From a checkpoint of a small transformer trained on Wikipedia.
Size: 14 layers, width 320, 5 heads of 64, MLP 1280 SwiGLU, vocabulary 16931, 33.8M parameters.
Architecture: RMSNorm before each block, rotary positions, no biases in attention or MLP, untied embeddings.
Training: a variant of Adam for these matrices, 458M tokens, 13987 steps.
MLP neurons of a small language model. Each row is named by its layer, matrix (gate and up: input weights; down: output weights) and neuron, and shows model dimensions 176-303. Each number is 50 + 15 x the weight over its row's rms, rounded and kept within 0 to 99. A neuron's up and down rows have the sign that makes its largest values positive.
After each neuron's rows, "fires after" lists the tokens most often just before its 100 highest values on Wikipedia text that the model never trained on. A number after a token or word is its count.

L6.gate1092:54 46 50 41 50 46 31 36 59 26 55 72 22 69 56 60 39 39 30 48 58 40 43 61 26 55 44 20 66 34 29 59 41 46 55 49 44 54 31 37 43 18 22 45 57 15 10 54 53 61 33 52 55 47 38 34 61 49 68 66 68 38 46 43 57 47 18 35 26 32 59 44 47 80 85 48 69 26 52 28 82 45 38 27 60 48 42 73 46 78 74 47 11 51 65 45 48 42 37 53 39 70 25 53 30 38 60 19 65 45 64 67 22 32 23 39 63 48 69 51 45 46 66 52 73 57 53 62
L6.up1092:26 81 60 50 30 58 11 57 44 53 60 40 41 51 69 52 69 51 32 39 48 50 68 59 51 45 34 40 69 29 47 71 43 67 50 50 27 29 55 50 26 47 56 62 65 35 46 34 53 46 63 21 39 63 45 53 57 71 55 41 40 75 52 66 56 15 21 46 39 35 34 41 47 49 47 45 43 47 49 71 17 23 47 59 34 34 41 67 48 43 42 41 36 36 54 54 60 46 30 65 48 50 49 57 73 46 58 57 84 43 66 31 15 54 53 58 52 34 61 63 49 38 42 19 74 47 63 32
L6.down1092:43 64 51 64 47 57 02 68 29 63 57 26 58 43 66 57 41 39 48 47 33 54 60 61 46 41 16 63 77 39 62 43 54 58 47 61 35 34 53 62 31 61 69 42 61 44 80 29 43 43 55 38 28 53 42 55 48 66 48 49 12 64 39 62 43 59 65 42 65 41 40 54 56 58 42 55 27 43 62 68 21 32 41 61 44 52 57 29 49 33 34 33 48 60 41 58 42 61 45 43 77 37 59 59 53 64 49 55 75 45 47 40 41 52 56 42 41 58 22 67 50 31 69 49 43 54 65 42
fires after: "==" 34, "|" 21, " the" 6, " " 5, "-" 4

L6.gate289:60 53 48 56 37 60 34 16 61 49 43 70 45 65 42 56 51 80 49 48 46 48 49 45 43 41 66 43 77 65 46 48 52 69 42 30 46 70 66 40 37 54 33 43 40 49 35 71 27 45 53 31 49 70 36 69 54 32 45 45 35 42 66 40 34 53 54 51 61 41 53 50 40 70 70 51 43 74 70 42 53 49 50 44 42 60 34 67 62 44 78 44 32 31 62 43 55 39 53 47 62 42 49 48 63 33 45 26 44 44 50 42 26 51 19 44 46 38 15 42 48 46 70 74 51 42 20 57
L6.up289:59 89 41 70 52 53 48 42 33 71 45 70 54 72 77 81 73 68 60 51 48 40 59 60 61 65 60 21 42 43 52 60 39 74 51 59 52 20 68 67 40 27 58 09 62 57 52 63 59 63 78 45 38 42 64 55 44 71 33 47 23 56 25 43 30 29 54 45 42 53 69 38 55 52 63 44 54 55 49 49 46 26 56 52 36 60 49 47 59 41 76 43 60 58 88 24 44 66 71 56 55 56 62 67 69 67 25 50 41 69 43 59 40 79 79 55 40 23 14 53 33 52 39 59 66 49 55 61
L6.down289:58 53 58 46 79 36 53 67 47 62 46 56 63 35 45 65 69 33 53 40 50 48 48 60 70 65 47 70 21 28 68 32 38 43 70 87 62 58 48 66 41 40 46 62 61 40 68 35 47 61 61 49 61 49 66 40 41 99 58 42 53 61 22 44 43 50 64 51 43 39 51 55 52 53 37 30 71 43 40 48 35 30 69 48 67 19 58 57 68 43 58 66 51 44 60 55 64 55 41 43 39 73 37 59 60 70 41 48 65 52 19 75 74 46 84 35 19 72 68 67 60 66 43 56 54 57 64 50
fires after: " the" 34, " |" 9, "|" 8, "\n" 5, " a" 5, " that" 5

L2.gate1110:54 79 44 44 34 52 63 51 42 37 46 70 82 61 51 62 26 51 65 45 60 49 41 57 73 59 48 45 51 63 08 65 68 67 45 42 25 35 72 46 39 67 46 48 33 37 49 71 76 62 46 45 64 77 55 28 81 58 54 61 58 14 69 83 64 49 38 32 35 51 52 35 54 42 42 68 38 56 40 58 58 37 48 59 64 30 39 48 81 47 99 44 55 57 56 57 75 36 67 29 38 57 36 50 55 58 51 54 30 63 61 40 55 77 47 67 72 61 49 79 43 47 15 67 68 48 63 59
L2.up1110:49 63 35 65 47 23 33 55 47 58 56 45 50 81 31 53 51 66 56 17 40 59 53 39 59 58 39 35 41 65 70 55 25 58 47 38 39 74 49 41 38 34 62 58 56 38 54 27 48 44 42 81 33 59 57 57 49 70 64 56 25 32 09 51 50 52 58 54 40 39 44 43 73 74 55 39 57 64 39 72 16 48 28 57 56 53 58 58 33 34 59 45 73 58 43 64 47 66 38 57 37 65 86 53 17 57 35 61 79 46 56 55 53 44 43 29 76 38 45 60 56 66 45 27 67 41 66 90
L2.down1110:24 62 28 36 51 55 25 58 31 52 64 36 49 43 42 48 64 52 62 25 31 40 58 46 33 58 65 34 39 19 40 48 48 49 56 29 31 69 54 26 59 53 31 52 44 64 28 48 40 42 44 49 60 76 51 64 37 40 74 27 39 31 47 40 50 46 35 56 61 68 33 63 32 56 53 33 69 30 60 41 55 28 26 32 26 37 42 58 40 54 60 59 41 29 34 50 12 49 44 47 39 46 37 73 49 85 55 25 51 62 83 72 58 48 46 32 25 36 16 74 30 56 38 40 57 66 61 40
fires after: "0" 88, "9" 11

L11.gate437:53 66 43 30 29 35 59 34 41 40 55 59 24 60 21 51 41 38 45 66 42 55 21 42 49 57 46 59 48 40 47 62 61 39 32 42 24 50 34 67 57 57 43 04 69 49 44 50 35 81 92 34 50 57 27 24 55 76 63 66 57 40 47 31 24 32 65 49 51 66 49 57 54 78 10 40 30 50 45 66 31 49 50 44 56 22 46 32 58 45 57 57 49 41 36 17 71 29 25 50 40 48 17 85 36 73 59 39 41 51 84 79 43 46 69 75 60 70 31 72 45 42 40 41 50 51 57 29
L11.up437:42 43 59 49 56 56 35 41 45 41 54 70 59 33 50 54 47 79 40 55 56 47 46 70 66 48 51 39 51 50 47 68 62 29 48 31 55 11 41 77 56 40 65 34 54 46 39 43 18 66 68 51 50 69 52 21 68 46 54 58 45 35 25 48 39 48 59 24 43 69 63 50 41 26 40 23 62 29 45 52 25 68 24 40 64 39 45 48 98 40 50 60 53 30 54 16 51 37 44 44 22 51 36 51 29 81 35 48 52 73 34 26 37 39 92 27 44 45 63 74 49 82 26 65 56 47 36 61
L11.down437:54 52 38 55 65 13 57 43 31 43 49 45 70 32 76 29 47 24 48 43 32 78 54 57 56 45 56 51 52 48 49 68 50 55 71 52 48 44 11 35 38 27 82 57 43 54 35 71 62 76 45 45 41 50 50 23 43 49 48 43 54 48 20 53 61 42 61 61 68 49 46 55 53 26 60 51 30 20 53 52 55 63 40 58 40 53 44 37 74 32 48 53 46 52 37 37 54 27 33 63 51 40 47 33 58 66 31 54 48 69 25 58 29 37 66 31 63 55 54 46 50 48 59 59 35 68 68 38
fires after: "′" 15, "5" 14, "3" 13, "4" 11, "1" 10, "0" 7

L11.gate186:33 53 52 27 54 58 34 64 67 44 50 56 36 44 46 54 05 53 39 45 43 57 24 57 56 58 50 30 35 71 35 74 45 38 44 45 44 65 54 67 47 55 24 38 49 38 37 76 58 33 60 64 45 50 51 22 69 41 47 52 61 59 31 60 54 34 27 48 79 13 59 28 54 82 51 59 63 72 64 40 27 35 56 36 40 41 57 50 74 49 26 29 40 47 39 49 37 35 28 81 68 38 43 53 79 57 45 44 50 49 40 47 51 40 55 31 58 53 53 63 49 37 27 65 56 56 69 54
L11.up186:30 67 55 53 58 41 38 58 26 49 71 22 78 39 57 68 35 32 36 83 25 67 44 55 91 68 55 28 35 49 33 58 61 46 58 43 58 66 65 62 55 06 49 63 43 35 60 17 35 54 60 65 66 68 56 38 70 76 65 65 52 46 51 19 43 63 43 51 69 34 37 25 59 58 36 61 25 64 56 24 55 53 20 64 63 72 56 27 35 55 43 88 59 38 32 45 73 54 63 93 54 33 40 60 55 41 29 46 64 42 53 21 23 55 77 41 34 36 61 48 31 59 59 80 48 37 70 40
L11.down186:45 65 47 36 42 70 57 45 17 50 42 67 67 40 72 51 49 77 72 49 35 21 52 72 38 61 46 42 43 40 30 61 57 58 35 82 66 56 79 30 58 53 39 67 28 47 46 50 61 56 38 72 30 41 48 29 25 57 54 44 75 30 36 69 33 51 44 40 52 39 50 44 59 46 47 49 56 53 41 44 56 66 85 67 74 54 30 61 67 45 47 44 51 70 68 37 40 55 61 50 59 49 42 59 34 56 44 48 69 31 39 41 40 72 47 38 72 51 91 38 38 53 89 18 52 35 29 53
fires after: "–" 29, " |" 24, " " 20, "0" 5

L6.gate1039:52 76 55 73 43 48 34 29 54 34 48 82 25 56 40 50 56 41 30 63 39 56 44 67 32 38 63 24 54 65 32 68 36 76 14 33 36 73 82 73 40 61 33 49 59 37 34 66 39 58 55 51 53 64 44 56 42 50 55 46 54 55 40 67 57 46 56 77 43 50 78 53 56 53 45 85 46 68 50 27 45 41 42 69 23 20 16 52 45 84 67 71 06 47 86 22 50 51 44 58 87 36 35 49 53 61 68 46 68 41 70 49 23 34 26 60 62 34 59 69 48 57 39 34 65 57 51 51
L6.up1039:30 72 54 58 54 36 40 29 40 48 35 51 52 79 46 67 79 34 37 53 38 45 48 58 33 54 62 37 17 59 46 54 70 65 51 52 63 63 52 50 46 72 68 33 52 52 42 50 47 72 72 40 33 46 44 36 33 45 62 38 34 36 50 73 48 36 37 53 61 82 88 60 50 51 71 25 65 56 29 35 64 62 59 64 35 41 38 62 85 47 56 66 28 61 72 57 34 46 76 37 63 45 22 49 69 76 62 34 42 37 56 26 42 58 59 62 27 25 45 36 35 41 52 53 83 79 62 34
L6.down1039:55 32 38 42 50 36 54 37 73 54 34 18 53 55 61 49 73 44 67 48 69 13 54 37 53 57 39 51 50 69 85 35 69 32 90 54 51 42 34 42 55 42 69 40 23 48 79 44 62 46 64 59 29 61 65 48 56 70 71 68 38 51 76 53 70 50 55 30 53 53 53 65 43 44 80 29 51 31 51 63 77 71 67 38 47 62 76 57 44 42 40 40 65 39 34 52 33 60 54 26 25 59 57 60 51 27 36 53 33 54 40 54 75 72 53 40 31 56 59 12 45 40 45 67 49 55 64 36
fires after: "2" 32, "-" 10, "Early" 6, "|" 6, " a" 6, " was" 4

L4.gate1007:46 46 61 77 68 48 69 67 71 52 34 75 25 54 32 57 53 42 85 74 32 44 53 37 73 69 42 56 59 47 16 32 64 65 58 39 54 44 21 43 27 57 24 41 33 55 56 48 37 56 50 63 58 48 53 51 47 31 51 59 34 30 31 68 76 67 43 75 50 30 71 54 39 60 39 60 73 71 61 56 73 77 61 64 46 26 52 47 36 40 36 45 35 60 41 45 45 42 42 51 37 27 43 50 27 52 53 62 27 60 67 62 24 54 41 49 59 64 54 43 30 58 56 74 31 48 70 46
L4.up1007:30 61 47 55 70 38 50 60 59 44 17 57 61 66 18 42 68 27 67 53 41 77 61 31 61 51 47 44 48 33 31 37 38 49 56 55 46 49 41 63 36 64 70 41 58 29 61 78 51 37 63 56 45 51 43 60 15 47 75 47 50 39 54 69 49 55 50 69 47 82 58 58 41 26 55 43 58 56 32 57 79 84 44 45 62 46 35 56 63 27 56 52 28 51 52 37 44 67 30 30 57 42 49 28 55 39 35 59 44 55 48 23 59 47 43 61 60 58 66 24 55 42 47 29 42 46 61 49
L4.down1007:41 57 44 36 48 46 50 50 38 53 38 48 80 47 51 46 63 28 62 30 58 48 43 61 14 59 52 54 60 66 72 40 32 34 56 60 54 46 61 59 62 21 74 70 64 26 52 38 54 57 58 35 39 28 44 61 09 57 52 62 67 66 66 54 35 33 40 29 61 73 45 45 56 41 68 30 37 32 45 48 49 46 44 38 42 77 48 65 59 29 48 52 63 34 62 74 59 63 56 30 65 42 77 54 58 20 59 32 66 48 43 23 75 40 66 67 56 51 65 47 61 25 33 51 39 37 41 55
fires after: "2" 50, "1" 15

L11.gate1207:73 66 47 50 53 35 61 51 52 57 40 76 64 33 48 35 59 54 36 62 49 67 36 47 52 52 56 34 43 52 35 32 27 28 32 74 52 38 43 40 70 49 64 37 62 31 55 33 46 70 62 46 38 59 50 34 65 40 41 51 48 70 28 52 46 39 54 62 60 57 56 48 62 58 24 67 37 70 40 64 22 37 62 46 69 49 37 50 26 61 48 42 38 41 28 63 58 45 51 61 58 47 41 69 57 48 43 37 66 61 73 58 55 41 58 50 37 53 21 70 61 59 62 30 69 34 18 56
L11.up1207:34 31 44 48 60 56 67 52 53 75 62 50 54 40 70 42 36 71 51 34 57 39 78 62 54 51 68 69 42 70 49 48 41 33 34 63 68 51 34 40 28 68 69 54 48 61 44 57 60 13 76 70 70 37 57 31 49 45 38 43 41 50 24 39 56 56 55 54 58 59 34 36 63 63 56 36 65 53 63 19 44 46 54 53 34 34 27 51 40 07 32 55 35 48 27 49 76 20 80 34 54 65 52 77 56 78 51 34 65 64 71 33 50 50 62 44 55 19 37 47 71 77 39 56 54 21 39 66
L11.down1207:51 60 66 09 58 27 41 63 32 37 34 65 56 42 47 48 45 98 52 50 60 33 42 55 65 64 53 64 36 51 41 26 58 43 77 50 28 34 34 63 27 39 49 48 34 46 66 50 50 35 37 40 64 53 44 46 31 40 35 63 23 59 42 48 39 47 44 67 55 47 69 13 53 35 44 40 39 52 48 45 60 52 46 62 51 48 60 56 51 41 46 77 11 56 69 54 33 58 69 37 79 37 61 34 68 53 65 34 49 52 44 40 55 68 46 70 50 46 44 59 41 57 53 66 51 56 59 45
fires after: "0" 19, " in" 16, "9" 14, "1" 13, "8" 6, "5" 5

L2.gate811:47 74 54 34 38 68 76 46 40 33 26 57 37 52 55 61 49 38 28 53 30 58 41 56 67 88 50 34 20 48 50 41 26 79 42 41 60 34 70 47 48 54 51 55 72 52 86 42 80 44 42 39 58 49 58 20 37 47 75 68 72 48 37 37 34 67 48 53 33 57 64 56 69 20 20 59 85 81 38 68 45 56 48 99 88 21 30 63 32 31 78 59 55 54 72 54 47 54 70 52 42 37 50 39 48 46 49 41 55 47 56 64 29 44 45 76 64 45 77 57 42 45 49 46 60 63 38 31
L2.up811:46 35 76 59 59 29 49 45 22 58 40 59 42 48 37 49 75 35 42 24 52 88 61 53 68 43 59 40 43 52 60 69 47 34 70 71 57 49 43 42 53 58 81 72 52 34 53 24 40 52 92 43 63 47 84 63 49 58 34 38 37 62 50 70 57 52 56 47 52 76 49 61 66 68 24 38 32 42 36 50 25 63 17 56 42 32 51 32 48 44 32 44 34 32 34 49 45 75 36 53 46 66 56 52 47 65 29 33 62 45 48 08 76 36 38 40 44 49 46 44 63 57 59 24 81 57 70 47
L2.down811:44 63 57 32 37 68 38 47 42 42 53 62 50 43 78 28 22 48 39 77 52 35 43 47 27 37 38 52 73 46 36 44 47 66 29 53 30 56 42 44 40 34 25 52 39 62 49 66 58 41 25 69 35 48 33 85 59 49 66 54 21 59 64 57 74 63 59 57 62 30 47 39 44 43 65 58 64 38 63 35 54 37 61 25 48 32 46 53 35 49 54 49 42 59 54 70 69 47 53 57 53 53 45 72 56 51 57 53 59 50 52 68 47 58 36 56 34 63 46 62 13 69 76 70 22 36 11 66
fires after: "0" 59, "2" 31, "5" 6

L10.gate885:69 63 34 46 61 72 64 86 43 38 52 58 46 40 53 42 38 70 37 33 46 69 31 58 60 37 46 57 39 53 27 38 62 50 34 55 35 24 47 51 74 49 58 46 67 36 49 65 48 64 38 65 46 64 57 54 56 47 76 35 54 91 38 36 49 61 32 57 52 43 35 43 57 25 40 49 64 53 31 51 12 69 65 53 60 41 52 22 55 54 51 38 31 47 55 35 40 35 58 65 35 51 53 30 51 85 55 46 36 42 43 39 41 59 46 28 30 42 70 73 59 23 32 30 53 72 42 67
L10.up885:28 55 47 58 74 45 54 53 70 62 29 34 47 46 70 53 68 87 61 55 49 53 34 45 63 61 24 28 57 64 52 47 38 47 60 84 55 46 30 75 41 57 52 52 50 59 76 49 47 67 24 57 44 42 80 64 36 39 55 45 55 52 49 58 46 55 60 60 53 44 51 45 54 34 21 39 36 54 27 88 46 61 30 42 47 54 34 34 45 61 29 36 64 28 72 62 37 49 43 29 23 54 45 67 62 31 26 25 63 61 03 81 45 54 66 47 41 34 42 47 43 58 56 51 30 88 57 56
L10.down885:30 43 59 70 63 42 53 29 62 71 41 16 36 35 45 69 47 65 57 50 31 63 48 06 52 59 41 48 62 44 44 53 64 54 01 50 53 61 56 51 13 51 38 28 45 52 73 72 53 56 52 48 29 60 52 67 67 31 56 74 66 45 48 62 64 63 58 58 31 36 44 53 56 46 49 27 60 53 51 65 64 56 79 35 30 51 56 39 56 47 11 60 43 55 06 62 36 50 40 38 68 70 35 47 61 19 56 47 65 63 28 87 51 42 59 58 46 64 47 60 31 60 81 46 37 58 59 28
fires after: " |" 41, "0" 17, "6" 11, "5" 9, "2" 5

L6.gate86:41 38 49 66 60 56 50 32 59 44 52 41 35 41 40 30 41 32 64 50 28 16 46 45 76 55 48 62 46 15 45 92 52 61 54 59 58 32 63 43 52 35 28 60 26 65 61 57 35 36 45 50 67 57 57 46 36 55 47 78 60 50 20 45 52 63 56 39 56 50 56 58 66 51 13 60 46 40 36 44 57 67 19 67 46 18 62 55 47 44 60 51 33 32 29 10 42 48 46 63 59 58 23 45 71 73 47 46 73 49 68 80 40 39 65 53 68 55 35 43 51 74 71 64 53 52 45 40
L6.up86:45 51 48 51 67 37 49 47 26 50 40 28 54 60 34 50 48 99 33 49 65 65 64 30 66 82 30 47 28 42 52 65 52 73 56 41 64 28 26 24 69 47 71 25 55 40 50 72 58 43 64 56 33 54 53 61 70 52 14 45 44 28 53 59 19 64 58 37 34 44 59 54 44 39 45 52 48 39 43 66 11 39 59 48 74 31 49 30 71 47 43 43 42 48 48 41 26 32 29 41 71 49 49 22 50 64 61 67 39 52 41 46 73 66 54 51 49 50 53 50 12 37 62 53 71 62 84 44
L6.down86:58 48 23 54 40 99 51 38 69 55 59 99 53 43 56 47 44 32 53 10 51 42 58 74 52 52 39 66 72 72 63 59 49 36 39 52 40 73 40 55 49 52 52 49 77 44 40 45 64 51 44 50 46 43 44 50 24 57 48 54 73 67 34 61 68 46 42 89 59 53 24 56 46 58 48 66 59 60 55 47 69 47 47 69 53 51 52 39 54 73 33 79 51 57 46 38 75 66 67 76 51 57 46 66 61 33 25 77 59 35 53 62 43 38 48 52 56 64 37 35 51 60 77 41 31 46 44 48
fires after: "." 19, "2" 13, "1" 12, " to" 11, "9" 10, "3" 4

L4.gate588:60 75 55 50 90 50 41 28 51 51 41 74 43 69 00 46 36 48 27 57 58 43 53 65 42 18 53 33 38 67 32 61 41 42 28 55 23 61 47 44 39 48 50 60 53 05 39 25 47 40 46 23 42 64 54 37 53 27 55 51 50 51 34 50 54 68 37 64 31 58 73 51 54 52 41 61 54 30 52 24 43 50 57 45 39 47 37 45 65 56 54 76 46 43 61 41 55 55 37 79 46 66 49 50 57 67 56 47 75 39 47 50 22 42 39 44 52 58 39 63 53 29 58 54 66 51 46 38
L4.up588:38 67 46 60 70 36 62 44 67 74 44 46 51 54 23 36 55 40 44 29 46 49 41 59 67 31 44 36 47 54 21 55 61 52 45 39 18 90 47 54 48 47 46 74 35 52 53 18 43 41 59 48 09 44 74 73 65 44 55 68 33 63 73 59 71 43 31 54 50 76 73 46 61 35 27 53 47 71 64 58 19 36 43 20 20 49 52 57 63 68 28 61 59 33 51 58 79 45 47 67 37 59 51 64 44 55 42 49 52 47 38 40 40 51 69 63 76 44 50 55 40 37 43 51 54 42 27 50
L4.down588:48 39 44 31 47 38 38 42 60 58 48 16 40 31 45 44 48 20 63 67 26 58 47 42 65 60 29 47 37 52 43 49 76 32 27 56 75 70 44 58 55 70 39 67 03 72 48 44 57 71 37 58 49 58 79 62 59 53 30 38 49 56 76 71 86 42 70 49 50 47 54 59 37 17 29 35 69 48 51 63 41 44 29 25 35 47 60 37 35 53 36 38 68 30 44 55 56 38 45 39 63 33 75 58 37 48 41 72 33 52 52 82 75 59 54 61 79 33 53 26 26 59 26 39 28 78 44 59
fires after: "2" 26, "0" 20, "1" 15, "|" 5

L11.gate229:42 60 58 50 14 73 36 47 68 47 62 57 33 40 32 62 46 40 22 67 39 63 53 57 48 59 22 35 48 71 45 68 52 73 52 29 38 53 73 58 67 68 47 20 65 23 71 68 56 65 46 31 67 73 44 18 44 45 64 68 44 52 28 53 42 53 48 74 54 40 53 40 33 40 71 34 38 35 58 38 40 31 20 73 60 21 25 56 52 43 31 34 44 84 40 57 50 25 55 42 60 55 60 46 61 52 68 32 49 45 61 55 41 39 65 36 56 31 52 37 39 30 40 47 46 55 57 72
L11.up229:64 44 41 25 53 52 45 74 43 42 52 65 39 41 36 14 39 32 35 48 38 35 19 55 43 37 48 59 43 56 30 48 28 42 70 75 76 65 75 37 58 45 69 65 42 28 46 50 22 39 62 77 50 78 53 24 44 57 55 81 45 53 41 35 50 45 61 56 38 53 72 38 37 64 48 60 56 48 50 51 42 29 35 42 61 20 72 32 41 52 56 62 42 57 85 55 68 19 76 53 39 52 68 48 45 73 50 56 19 44 37 37 48 16 67 33 47 39 65 29 53 30 65 48 57 84 67 54
L11.down229:41 45 67 59 59 78 41 60 48 61 68 51 23 60 39 69 47 64 54 01 65 31 42 74 39 58 57 60 19 28 41 64 55 66 36 70 45 63 63 54 33 32 63 42 70 48 31 69 63 71 48 34 47 50 27 37 79 47 64 38 80 46 52 41 37 42 48 48 64 54 48 48 08 35 71 47 59 45 30 40 44 49 20 73 37 48 38 56 57 58 71 48 63 67 52 52 56 39 48 54 53 54 60 25 56 35 52 26 25 53 43 73 40 62 33 46 61 61 45 41 45 15 99 37 53 48 49 48
fires after: "0" 23, "9" 14, " |" 12, " " 11, "–" 10, "|" 6

L4.gate866:54 22 52 43 51 32 34 50 17 38 68 29 52 57 23 53 57 25 73 51 55 22 34 43 61 65 40 65 31 46 78 42 57 59 36 75 71 59 60 53 45 27 76 53 57 38 57 40 77 38 41 57 57 62 52 33 44 42 64 53 55 20 31 40 16 48 57 37 55 48 21 50 52 69 54 31 76 55 36 54 31 46 17 64 66 41 24 65 35 38 55 35 53 43 79 56 42 71 38 55 12 57 55 43 38 50 38 43 47 54 22 62 51 52 26 59 69 64 77 46 60 44 38 49 48 29 35 17
L4.up866:48 32 51 66 62 39 32 51 40 56 52 54 42 47 29 38 99 40 56 53 35 73 41 32 51 62 67 42 59 70 71 46 54 53 55 37 68 54 41 49 54 38 50 74 77 66 52 28 37 52 78 39 57 57 51 71 53 73 47 42 49 23 47 31 55 48 52 42 65 62 37 29 38 51 29 60 51 61 45 35 64 79 35 49 53 55 23 60 39 42 41 51 66 55 74 64 25 64 42 66 23 68 47 46 35 46 34 50 47 64 40 16 56 59 62 40 37 41 33 45 55 55 33 69 67 60 43 45
L4.down866:44 60 55 48 28 51 85 43 59 58 44 78 52 28 50 44 42 60 50 63 32 68 55 35 33 53 55 37 60 60 35 73 56 38 64 42 28 45 37 47 76 60 28 19 50 65 50 52 66 49 58 51 64 24 48 66 40 41 20 49 43 74 73 52 80 66 56 42 65 44 47 35 48 39 41 51 41 87 55 57 77 55 71 32 48 50 60 65 32 49 28 47 69 43 34 26 72 34 46 46 57 46 58 56 39 44 38 68 59 63 62 28 51 64 49 46 43 28 09 47 48 71 74 70 26 53 52 70
fires after: "0" 32, " in" 18, " of" 10, "," 6, "2" 4

L10.gate1231:52 48 51 45 45 59 39 54 57 43 55 99 29 45 44 30 55 47 45 48 47 27 58 75 50 74 64 53 58 51 38 50 75 51 29 48 44 54 61 39 53 47 25 36 33 48 33 28 72 60 35 76 43 63 55 43 38 36 66 45 41 45 42 62 55 76 53 70 74 57 40 51 45 56 47 40 47 62 29 54 69 38 49 38 41 59 33 43 31 66 43 26 48 58 47 30 34 58 62 56 59 62 45 33 62 35 53 35 38 47 99 27 53 67 35 55 35 63 25 74 86 66 88 66 28 55 20 64
L10.up1231:30 61 45 71 58 35 54 43 63 68 47 39 35 65 24 20 65 45 50 45 23 35 53 73 73 75 75 57 43 66 42 46 87 60 57 42 49 55 53 64 40 55 41 14 45 66 47 19 40 47 62 57 36 60 79 64 59 29 45 42 62 30 33 53 58 60 61 70 68 48 50 28 35 37 47 31 42 56 46 28 81 55 43 70 34 70 32 50 41 53 27 28 44 58 45 29 47 65 58 29 41 66 40 50 44 13 32 24 68 56 55 37 52 78 74 69 48 42 35 50 65 83 51 73 69 34 39 36
L10.down1231:30 72 35 58 67 26 35 51 35 43 54 33 62 61 31 23 72 56 51 51 53 54 47 27 48 61 50 47 42 57 31 55 77 56 71 53 34 48 33 74 33 57 39 48 59 53 58 15 42 50 73 57 38 53 46 49 33 33 36 71 57 41 60 48 33 61 58 56 47 41 51 20 56 46 51 65 22 45 62 38 69 52 52 66 61 44 62 56 54 35 61 53 33 63 30 50 53 35 74 27 54 42 22 58 31 34 62 60 74 62 60 51 53 70 49 62 55 59 11 63 41 51 54 81 57 69 49 42
fires after: "1" 18, "0" 13, " as" 11, "9" 11

L8.gate680:49 32 26 45 79 55 54 51 52 39 52 58 30 88 44 80 40 64 49 52 39 82 38 29 86 41 39 38 58 60 38 62 38 58 32 37 37 74 71 58 37 64 40 47 53 42 70 63 65 77 37 69 20 73 46 33 55 24 35 47 63 58 59 53 46 47 34 57 61 68 47 55 39 36 47 50 11 66 50 32 61 40 18 55 45 62 48 34 38 57 66 51 37 27 29 62 53 60 51 52 59 14 78 35 43 44 39 60 39 37 51 59 53 25 44 52 62 96 51 47 46 30 67 55 69 29 68 60
L8.up680:53 46 50 43 62 53 51 45 44 42 52 34 66 35 51 62 48 44 31 57 48 52 61 57 54 65 57 53 69 63 27 60 53 10 41 61 80 16 50 59 53 44 53 58 47 84 38 45 31 65 50 55 51 85 33 53 48 16 61 67 72 47 46 45 37 62 25 37 55 67 53 51 42 27 42 53 13 49 50 52 76 76 51 49 42 39 32 52 43 49 31 80 75 56 63 57 42 51 76 59 39 66 65 34 61 43 42 41 61 24 57 26 66 59 46 26 84 54 17 38 50 50 61 70 47 56 41 29
L8.down680:51 45 74 67 49 55 78 49 39 26 64 53 65 39 64 38 48 44 29 33 79 20 34 65 24 37 75 62 64 47 56 55 75 57 47 30 43 46 62 42 36 46 65 72 36 36 42 68 61 36 28 62 34 50 65 47 40 34 32 66 58 47 29 65 66 68 40 55 61 51 39 48 25 64 55 67 13 40 55 59 69 63 71 44 52 44 13 50 57 29 42 54 62 49 42 52 44 55 47 60 48 54 20 39 84 28 58 61 76 46 22 52 66 46 28 26 73 38 62 59 61 66 78 57 33 45 29 46
fires after: " |" 35, "1" 22, " " 18, "\n" 5

L10.gate783:47 62 39 60 61 63 42 69 73 39 58 74 35 59 24 40 20 69 43 49 68 63 49 63 22 34 62 70 29 49 57 45 43 74 23 15 39 41 63 60 56 56 52 46 52 27 31 50 65 82 43 59 48 58 42 43 29 53 74 85 53 50 56 51 46 64 49 75 26 47 61 76 62 41 39 81 62 42 56 62 46 44 21 74 69 45 55 67 55 79 77 38 52 40 44 46 55 30 58 49 41 40 42 36 39 45 69 41 53 45 36 69 64 65 51 44 61 48 11 43 38 70 55 49 55 54 46 29
L10.up783:23 70 67 37 53 58 56 71 65 61 80 70 56 57 39 64 65 64 49 26 54 70 70 47 64 34 76 36 36 59 37 57 42 55 48 27 36 17 40 47 60 54 46 59 57 40 46 34 54 67 19 69 38 55 47 87 53 59 38 60 41 37 24 59 75 78 40 82 44 79 79 71 63 47 46 55 60 54 42 50 74 46 40 43 39 48 54 71 45 52 56 21 44 59 38 46 70 64 26 40 44 43 49 31 37 40 45 69 57 38 32 69 71 51 50 42 29 45 21 43 39 87 50 45 52 60 79 41
L10.down783:22 65 64 46 33 54 40 79 79 27 35 41 36 84 45 33 61 42 71 29 34 70 60 52 60 45 52 39 42 44 50 27 57 61 58 58 56 60 72 59 31 68 62 53 28 62 74 44 39 22 51 64 48 61 40 66 62 51 50 49 59 59 43 67 69 63 62 58 37 69 68 43 55 31 39 34 80 74 58 56 64 48 73 41 33 44 31 59 40 84 26 32 49 37 60 51 47 62 46 20 43 61 38 51 71 15 52 60 61 42 56 56 41 39 25 41 61 35 37 56 68 83 24 38 80 54 79 67
fires after: " " 53, "1" 12, "2" 6, " in" 4